{"activation": "tanh_gelu", "positions": "learned", "init": "normal", "init_std_up": 0.0269, "batch_tokens": [32768, 65536], "steps": 6708}
MLP neurons of a small language model. Each row is named by its layer, matrix (up: input weights; down: output weights) and neuron, and shows model dimensions 16-143. Each number is 128 + 24 x the weight over its row's rms, rounded and kept within 0 to 255. Numbers have three digits each.
After each neuron's rows, "fires on" lists the tokens most often at its 100 highest values on Wikipedia text that the model never trained on; "fires before" lists the tokens most often just after its 100 highest values on Wikipedia text that the model never trained on. A number after a token or word is its count.

L3.up200:111138145121135191130105117084130151113127139102139154099135105101136099144145119173148178124098149166139128170104153125104060115121127174105144103120068111122149166169131128091112116117133132130124124142102190093085100114139121153135122139107120162159153117108126139139139144131161092131120155158134154118141098112156079127130082113180150112125113141128119124137104134156147151134107
L3.down200:132118109127164096170092093095139124095140129094140142151134123136130138166168123081149140107148175075124112108096134128097127112097139162122100142109097112138116127138109118145110100127151084122106141103101116146116159138152132112150145078105169165121202110139093161120118185152136121122132125154137144121123107136110117113131118079170119154131152124120105086165128110169150160137117
fires on: " 198" 55, " 199" 43
fires before: "5" 18, "3" 15, "2" 12, "4" 12, "1" 12, "8" 9

L3.up510:130094116071124118163137129106102149130125141139133184102136148174116121079164120167160138100122125121136132135125119145127115085117073089163181087120121142091150118117124126123089073122125147123124121111124152138142134113181107135095126128131132121143107136158136159146127112135153137136145087133112178140146131153115145147158092161135125103111130131109103113147074133132137143139104
L3.down510:129157128049128110142094082120121116116141118089116141131119117155144113166183122124101116142120123114140127156148130125138082102113119098134124119086117080094123130133153149155152117141128128109098086121143134093144162131141181079122134152141139102158117095161147090146129124124134126131107121103150155121104115163125120133146153086107185161110139136141095138147132133138122177161126
fires on: " |" 68, " –" 12, " k" 6, " —" 4
fires before: " |" 56, " –" 11, "\n" 10, "um" 5

L2.up90:084128103165130154131122117113169126164099127149142144125129124157147107154128133119145165102116147130136117102121160113087121114076108161140110121104131079139085136156147159151122132132123141159091139129114111161124112144101140125135149158088129152135146150154154165095089137096143081123120178118120169090137118102170164126148137114153116162122121149123115159078102164093121130160131
L2.down90:092160109143151131136087153065157163112142102140146153147146107139141131139151163101134147123083114114141092155109158179130124119126119133164083116160109092165121145154133110141081097157166140119112118110132106141167139138105146141144127119123133130124125119177112121123117183146138107110185131125137105105149101118141108108147099062145072131153141124163112152163133167109099149136130
fires on: " 196" 29, " 198" 19, " 189" 14, " 188" 11, " 187" 9, " 193" 5
fires before: "5" 16, "9" 14, "0" 13, "3" 13, "2" 10, "1" 9

L3.up458:106107138140172151111136132090164126169129133145153160160163162132125115125130167124131178100148129162086125145103119110146171104140120131116134136139084079155132123127166112129079169137122106102122128141125125134125111110108130108157069144118154141137138117122121143153117126144132122131162144148138125111163116112137100116146113163154122144120158148100136149070118157137138089128124
L3.down458:092136173132115138127080184143118122131125135095112099128111110084119096080152140133120136150111142117164109108135132119161121111127174109161129108147060129126137167128129152153114119134144105185132140155088106155106133119154142122091107127111145104132132133140119131123135122140137119135144076138094098114172116114107126111136118087132157110134157146131154080159155094156111144114142
fires on: " 199" 54, "ent" 12, " 1990" 6, "ual" 5
fires before: "5" 14, "3" 12, "1" 11, "2" 11, "4" 8, "h" 6

L7.up122:076087090128145135115121132098145127135097151113152186186126172117126115140137151153135142124080130134144135166092149108143168139118137145129127116106102066155102129146136115117096115124116121114126108125105171136126128135120156147108129133140100161115120128138100175159079144107148108153106095147145153104156110137139160100107113117154126170133103150111137156137126169136126107158097
L7.down122:094107105162113131120117055098097139118144148110168104120121154122160153148160107082119139084129096097119111170160159137153142092121129134108089111116131104141154134134108137132062124142084145134119080108154089161134101128119148097132141124134104161093149133137161095106124150123119103125156127120140112115143151142145159141196092120149115136149119128150122153146113133147122113162171
fires on: "200" 22, "199" 16, "198" 11, " 194" 9, " 197" 7
fires before: "5" 15, "8" 13, "2" 13, "6" 11, "7" 11, "3" 11

L2.up221:087109122109118143136110124095146116122097142131147144136124113136132141143164133130120160130101101145067147129134181133098163092151152103105102126085115070142060107139153135103110141118128140121132130169097165118118121130151116155120113159148139155092146104155103176161079139110146087136122100128105163115109126150171164116110090102128120089151134106132101161085127134152135127162125
L2.down221:117164147162205142160117132090143165161098092091151175106124088122121092104126115116116153107095111116127101145126109169161162118122111086130115132077113103137123122127132111154098148139156104117133103126103071153158173124148111157117119158122140147149103134168103100155110120143125120091158101154145123113112154135136116103104112117105105100122149117178125148146126147102127117141136
fires on: " 197" 46, " 195" 30, " 196" 16, " 188" 6
fires before: "0" 15, "8" 12, "2" 11, "7" 10, "1" 10

L3.up542:125125101112122108134129128104109143153089101166163111129116104101105120125160139095162127162145130150086138113142125126114126102112131124137158169099109102070113107127132124123114141111143125135106161122134132141120130107145107127122156151171134098169107120149082156160118119117133132135117132152117154152105170097130136090145090169118140137112145137144144117159086205119113146144097
L3.down542:106135088155151156082131154160154158132150140094157082148145120157112128127149169160151177143147110124107153130125156100123154094098118143094135107142141101081105125114166141105166098120113111175166101126114171091149142132117134127110123138092151137101143127123080083151135130113115160133140177136143118128125119103108120108097118138098109116143144131119115169155065099123104157121142
fires on: " |" 66, "\n" 18, "|---|---|---|---" 10, "|---|" 4
fires before: " |" 54, "|---|---|---|---" 17, "\n" 14, "|---|" 7

L2.up385:112136070130131106106095136147163092108145118151173169118148137144116124107144147126148163166098103126098138142157132118113116082100173090151147150141141092099114118110120126163138110093119132120060125131147124132178129138139118139088143165131156129194179158139101163131128077080134131141119111141094119103158154113119099118135086158109131117129152120150114145157107175148128158119124
L2.down385:083171099106119108115085136146157138134142156129140123102111152138103130122184156133151152114138107150139116169166137127135138163140137121117137117135160104136132099112124135115156107082101146146087136140112165151160134120162135114106139110155140143157175156143129112127094119171106147137112167109113117112186129139067144115119160150124127142118136139166108096175097155103075146109138
fires on: "\n" 76, " |" 15, "|" 9
fires before: "|" 62, " |" 11, "\n" 8